Weights of a small transformer language model.
Training: a variant of Muon for these matrices, 184M tokens.
MLP neurons of a small language model. Each row is named by its layer, matrix (gate and up: input weights) and neuron, and shows model dimensions 64-191. Each number is 128 + 32 x the weight over its row's rms, rounded and kept within 0 to 255. Numbers have three digits each. A neuron's up and down rows have the sign that makes its largest values positive.
After each neuron's rows, "fires on" lists the tokens most often at its 100 highest values on Wikipedia text that the model never trained on.

L11.gate263:157119123115105114136065116110119112118142123162105131088201172159146128105125164120118111108101154143154131114161094131205097076088100116062098099104082118154177147070172122136116092106089144113103174104120164179119134047178147219085108162078127136075133102156122145156139159106159107096125107158137151169144097168091099154167096174097109160093126142121160084118145181133078055125111
L11.up263:114129061120074105141109129100091155157190122128127060162133111092167191140125159126135132147098134110165137142097134109185105100070122112106130131149156110120145135136185138186092084113166099098093201123090170112126093108143152127148135138120087143185152105140144157150144141116175083116121089134099112111187086120112158138170188143115067170108109079143167114145170119066111063167105
fires on: "ar", "ist", "end", "ath", "ank", " c"

L4.gate242:160162206141128090128091147112108106188174157151144050144107105055140095142129148155094145078125097077163191083099095080175104157150077135087122174134140122152130174111165125131184177115117103159127182113115118132098155161147113190108117134124115070125156084148093152141128187193126116116116143121183137048170178133125094126129131139115149163074129143134149122096143149133128147127160
L4.up242:194179131141093099169073143081113073182135154084138057157083108070141095153171223153104174088108103049159150139120077126159155146128100150093150160147106160163112106132160124109149179096120107113149148101087098129113122144171122157131113116170140082139161163174116181174164146195106146122112124128185118081155107108114142127073139120102118170139145146170125100132142117155135119135178
fires on: " year", " Con", " part", " other"

L3.gate121:120158149124108137142115144139191127085113122126113107135108108138143126160085127111182183166145140122176086135148089163152173143105178138107136112120135079110161091115111143179087133121139144116133138111204083099140121063089123165132156157178132126071161151152104122157153124115184153079148131127120115150118147126121145124136226064177090136170132106121177131140190165153213174095116
L3.up121:146131079143136132115088109150209128113141095145096089160102100115091107156105098105145161120113144064162097104163100092125141124075136121048204123139097095096172100132092150129131076088159172125133175073108083087092142104152141190146143144126172123114147157155132119145132130151170188135133143117148090151085142182110144148118106095161077137120126116166125171139177166114152137048159
fires on: " as"

L12.gate468:125141168112130103087108122141186124109131125136108131110139117123097102178166126128081123093074137136103123152106188110111150081128167055130179126113152070150139149099097146125119116147078076085128131084111135193146148108175171093130193125095073094100107121104093161083177075053134167124145139091122130108217155077136112115111126144151108091165127135108128140117089150134090125168086
L12.up468:108139150091110063112155117119095085076169197124109106156137119183078119097153058104107118053093108099177135145138167155136139065114118162094139147132147114125161172184149119160137110110136155137119133065121138132140232113133152131112167086137097130113133155113159156128110077060151148147152197108151152175159152077052113080132096117077128127157150129163203092133137201111130133134141
fires on: "y", "s", "es", "ome", "ions", "ents"

L12.gate59:136139119095155140088071147126134066055079106078190114099083169152051085131114183074136154141177132124132137136122108124158097156122167110120081215106132059105199155155127108060106139206131086162097162142185088166149119093114133072135144114135125157115045095126117081134107138165141102142145160137178085135165128131111094145167140155104131143138136206171133169122147149129099125115120
L12.up59:145140086108161044079081098107199127107060107108090164152115131090146137142125119127188119088108099125082160161166139106156112167159092114116185094144140101059077159168160036138091162109115156187141177139112101114121133103078163183128107107132145143166125150139155194092097120188162148146125116070164116157122119122134089129128106140163157153121123130177101064112112125104137154108107
fires on: "ed", "ing", "ous", "ite", " is", "ated"

L9.gate349:133125122125077127098129157132084139103124153086115104102138066116147107123118108129128115133120118100140097120139114091119077189126127142089116134124066060155172113076181113166191093150121171066121169182098088126094152099168168212083131167162137161139116110117156109085179119072186088093115060116115152208073045131153076110093088173164133093137105077155160151132102085134186128179156
L9.up349:092127139171118095108152110171186094092119114108030143120120111169135128164122125114141128159105128078106177093149141087138132125101162109112115110115104011144113125090120108152146128137136091142153222106100133134098122142152086168156132161121128127115131082142144112099153124077168080120154104149153104123082067162123139051147187129156116139049126128159114091122132138099147119173129
fires on: "ar", "ap", "ann", "ath", "g"

L2.gate506:175140142039110160108131170166199136122105166115106125124105148079104177169157083121134138130155099145138097112141087134105167136122136130095160135162156078127142136107103185153088193122226129088176147089149109089162118128135110178110166123124144119141164137144145111125102130160111210120145145093198064174113104127110157163086122140160113098133153098142132148138224113123163150119118
L2.up506:160148133087109127157108108160191163186140176115145127177084147096101167154146130070135134141131164097136138046134107152129187104100096149115113136073107142098181119158107164166043174137199161179137151142127083133160148123130107114052185140183132127114130115149124101053118125127087200108136137075148155142092191142067129152116187129169118106166112164153078157158188128087144143080113
fires on: " as", " im"

L2.gate224:143102178090129163110080177164144090143142136074105139142158094165128106077045106107132114168159188152128166058165127134118145125175158176127090127107166144148109056115152145097091144118084064161106148231142110149124108156133149102102119131077144110156098142098162103105070088118151118149113177154174125107095132157130109094174166147105153119138154113082108171158099141123137161120126
L2.up224:131113141113134160154107196133108105149148170128138158142196102167120133125104111113114139167141113117149121020170103152124161132191139164135112086135151095156141074129157146119087153123104111166076194179142127124107112087109178145129090147112176176146116169121143119063093050122151090181107125150135169112121125133123199107134190159125149087153185106089142136149117106153157147131195
fires on: "man"

L11.gate251:156104157134184211071124144096136128123125121127114144145104135146160152159154139140102152136099125097075094088152144084088117159141138071159057144150160108182090172119120162178144089133128109126131134160100145115124113179230170184125081125108171102186130128134074134113121131069091089110113104163086136159048146182156140054141095173133035125170102103123135162152121072190126147160097
L11.up251:162144150094099163135162149160168130111149141108106147132140127110173180136167119130085136132118107120120120084089114148117105126104152097132085111067098117156085136043142163166109148113183135098146201126181106129053167139130110177131175092117136100154104066048077123102122144064107125086130100113109128100089200107131103108213169171079127103133174127109101077140193130120107154104126
fires on: ":", ";", " |", "R", " R", "n"

L11.gate197:088150106113125185132086167116109206129129151080138100102206109123094126130105114152153214138121141137148125093155076108143160161131134198141153172155154116127144127097074109125138093127055198109096124110164170122131098169098105131121052168152147171161098120118169049127119149098164149187106056124100171086139118148147115168127140171080137124141100146088134154126080138174094099176098
L11.up197:106133107109135176128065138101155157137205161135174190102153139166096105109187080100058144090046160142193131117134123123194122122066111167143178154095097149111124145133139162167101143126159161152100128122177077107130144090130093164117139107082186124076192166141180037131134139108173118154189108122152146104142147112128168142137139170068116103157124167097145121088111140106110159116134
fires on: " b"

L3.gate50:107125167102153172164120095123149162136157119088123095040010160115116124117134151152156129147142106134144087157183134137123145105093119117069094134151106169141163169178166087106133078153173118122130121148086107135106142068124180198176148170089129147143097064091130115150124173134190214135136114113129129145171156144110121120108130119148113055172105113115133132205202200162108112100135
L3.up50:135181169123111168134149065115139178112133118109132154040065129103121131081166134092175153149180111137139099140169139100139134045094146120084135136155064135142161153170125113138166090151122171121123137140089104092104167109132157141176090123089150134111127076102131085135134176089176177133161092121142114176137166156116079135093118103155141124128080134155126135188206147166096094127160
fires on: " res", " des", " im"

L4.gate433:133152130077098134130090135175159171132103131125092141133107083127131109176139111133184147129170109163162070114172077071149121123115102113157195109150165083145140152138073140154147061179150201092123138145150093117161160106075115178155154119109114163106124158148097037160148136146151182148164162133150149127095147093105164139104165091157125118098133081163098171129166113149151202111121
L4.up433:159166131113090167108134094138147148083148168118143090143063090119131151180108127102196162140154106095169081137201126119099127133102108085115175118126138087065149109127059158185118074165173171155106142087109107144081155103111116150141140143163089100098144127107092110150132103149137176120129102108151146136139128103134188116087092133106134077119149118151077150149222134134177120141188
fires on: " as"

L2.gate147:155153148134156101195110080120179151148157130128115161117026204149159159114086145109155113092155138147104127152129145103088159024115139112165111147124167115168096145139105154152118077120197134122108092113157102161149144140082138140160144155036118160108153111145127099182146079070141116113155135167173175133143160165119148139139119106094095152158102125141151089113149154144122114169081
L2.up147:161179112153140172170159121121168195145123126076146131144039161136143125079071157109177136066138170177050110111125103124105156126102110113125132122139078151192135124140067162201117140130137134123102136083145091133180134123071138092105115101084091174145120108155116113102147088153112124136164148180162160122097159123135095136117132112151103154136054100137141108173110164147164085197117
fires on: " res", " cont"

L2.gate192:150160194169078158176099105136106148154153135152219141109089141085098135215145156101118174076138138048159133166118125128165134128104116151153115153151197157164146149127180081123159137158133107120061090072090115135092173133153114126133124189193173083131095096135145157120118133166122165107068157138130136088090109132143118137106136116184143140075134088166119157084138129133176128085147
L2.up192:161135167172053124176051117135101145122110072126195103113108139041131131163102123141102173117144153051140144104099127069157096107094140132135111160151156134156131121157166105119165166127119090115081114119099125132148137126197100137101121165170165098155108112126118149158123161206097165119087169146147132060072117096161132143101129106153112105075128085154136109066150131169163127108159
fires on: " year", " 20"

L11.gate408:148113158126111123183063114136147111091173097081119129074144108203122094154121132109107168168155184108151115081151138147106168167146109113151122105128187103159163106133131114115113099103088111091083101100128137089176146159140169137145103120128141179093163139050129167115151105075154137110102085125130086143167050115150126108141135155088153165099044161130160113161141126188169152100125
L11.up408:136128217164137136175194094072102093128151165129113126127158168110059061131151127072123149135112149112178146076133191093089126140110158158126083108159156155115146138147157135092098147117101125155109153096139127097172161147136132179134101150141135138092158146142148140141124043114152186081147077088154104126105157161179161097057136132123149197158136142159165113156123116139094151035128
fires on: ":", "ver", "c", "ri", ".", "u"

L11.gate1:080158120117143140193136090136106134138178155185119106076121084143125121140126119099153114185122134137123137078127151116131138118143089151089101104071120115110115176173150146102135107132112067106047138092205101165078142179167127129151163120064109105096173177109116066111090072157109143086113180127113114216167037153141120176171179123114142159159101160145140129157135089167130134111075
L11.up1:173150151132158139197142108108116155065099125174115116125133148135123091090112136118142161083156121115153115086149197109141116132171127101162151148173140166076186046146177106115122127185096135124124120159154115199081071122144072120074141188143096119108179092104170178111099150171139181056152100130159128177132093150087096130157127174097153186067133135191112155094119094143166126158130
fires on: ".", "c", "er", "oc", "it", "y"

L7.gate286:157139148161126150122124170163145104126164073129137139154159108151116057088130120153104066185087111141163126116149062081105156156129121150135130183116136104124148103148147137105114109120091107172111198082149080117159157132096102214135132083117122125210155105183180166111128061118183143132113143155189153089112137142141049077165072166124114055146138125117148153111120126148136171115195
L7.up286:159173139093136148078111166148105108116141059145127111143132086149125121119118115136157084203129146121149161122161107139160098154088167147166139162130130145176079091149145125124111095178066115051153153145100082140180174157124123148146147134131097162170166093156128130118085096099127195097112108094144167078149151219144124089126113153104140140156212151167092148169165138156202089063191
fires on: "ater", "man", "gan", "ob", "oy", "ge"

L4.gate424:145177171139134087087159151111102134149146124148133134071129073161152105107064158082089194153156150144126152071116096166114104128153104153141109136148135115171183204200173172155155124092106158147173169154146142123172143092081161108124117138073123135096111096097105108172061115106116180168108188124132097119141220178132095101122142162144111108166136138168102122141114161118106106134137
L4.up424:179150191135110104125139137157086113101108147141146152127088118165126119144165148078058121119098138102134151098155064143133124124095108138167160114135154082111140118133132139109178131095106167124191210078111136071179184141099121136104150163058118144098171192163153103148046097127119120176096165129135114144128151170100083100139165165134079052164145134155104148188184207170163180126203
fires on: "man", "ward", "gan", "ie"

L12.gate479:116168118120158101145100150130140150098108131115098168113122156155130128115048083101179153115150111144090117149120165134194098077100164166110122159024124092105142108052090120105134158121141146158103065023109105161125061134065094154113138112107156087148121114134146137118163098108168129073105122088138111093155128125144124144146066126137126140141148093127100110138128214157108144173084
L12.up479:099167133090093093143156134133167171179104140063072149090147146148176101114169135149163121155055131094123070173157115180110105141117141164137153172114163063102118074167079106096098136156127175103120141144146136124103055088084124078130145066109186114155112088097168138090170091137160155102124120113080175155177130135117103110152137165149102111137123119209116099114152152154113201118127
fires on: " was", "ed", "gan", " be"

L11.gate103:130178150065184169145148101109132130073124126116113170071129108106099113158123132150118097138122163160094117108138145092151122078107073122185157158078175108131191102116158141133144140117138143151084045075131143167134114120099081140129116126070151120076105138156160124088099148165140135078100141104127107137147122097150135088052104088159092127129082144117121094124115197092104080199098
L11.up103:088139100135151086124126107145148122097141174139080152154124105126188141098095127134132141151122120110115094134151161058143137069055129149176132163093168151078101116068093143150148116142122162124122096123135142115146164030100129147121148102074091162113126165121127160169102129138102147126138099108124129187136100131132167125100093065120143064127136125117182100171071112160105125175145
fires on: "es", "gan", "s", "ed", "id", "te"

L9.gate390:104145191166142132182117072136199148161131111102060177111140122098189142150116115170116141146104142090136125085112150106154119133171125082135188140103126102085108094123080142133144182096114124109076116169109121130136148051113092111129139181080068158082098134135172136106126112184123120084123148100204129107152098084112109191162186089067173167110088138209143112133101133134154124092114
L9.up390:118157157205111084165166103154111126126115189111094186166123129098091128167099158133127138108099143157124133147095168129136116118113160130137165097123184103071154022179116122096097145141098089128158142130211120151091149141129097101138080167114123094042115144092215080153158144199160105128126175139160142154165117074131115112105155130109174162164142129197130197155112120153138168123166
fires on: "lect", "is", "it", "ic", "iz", "er"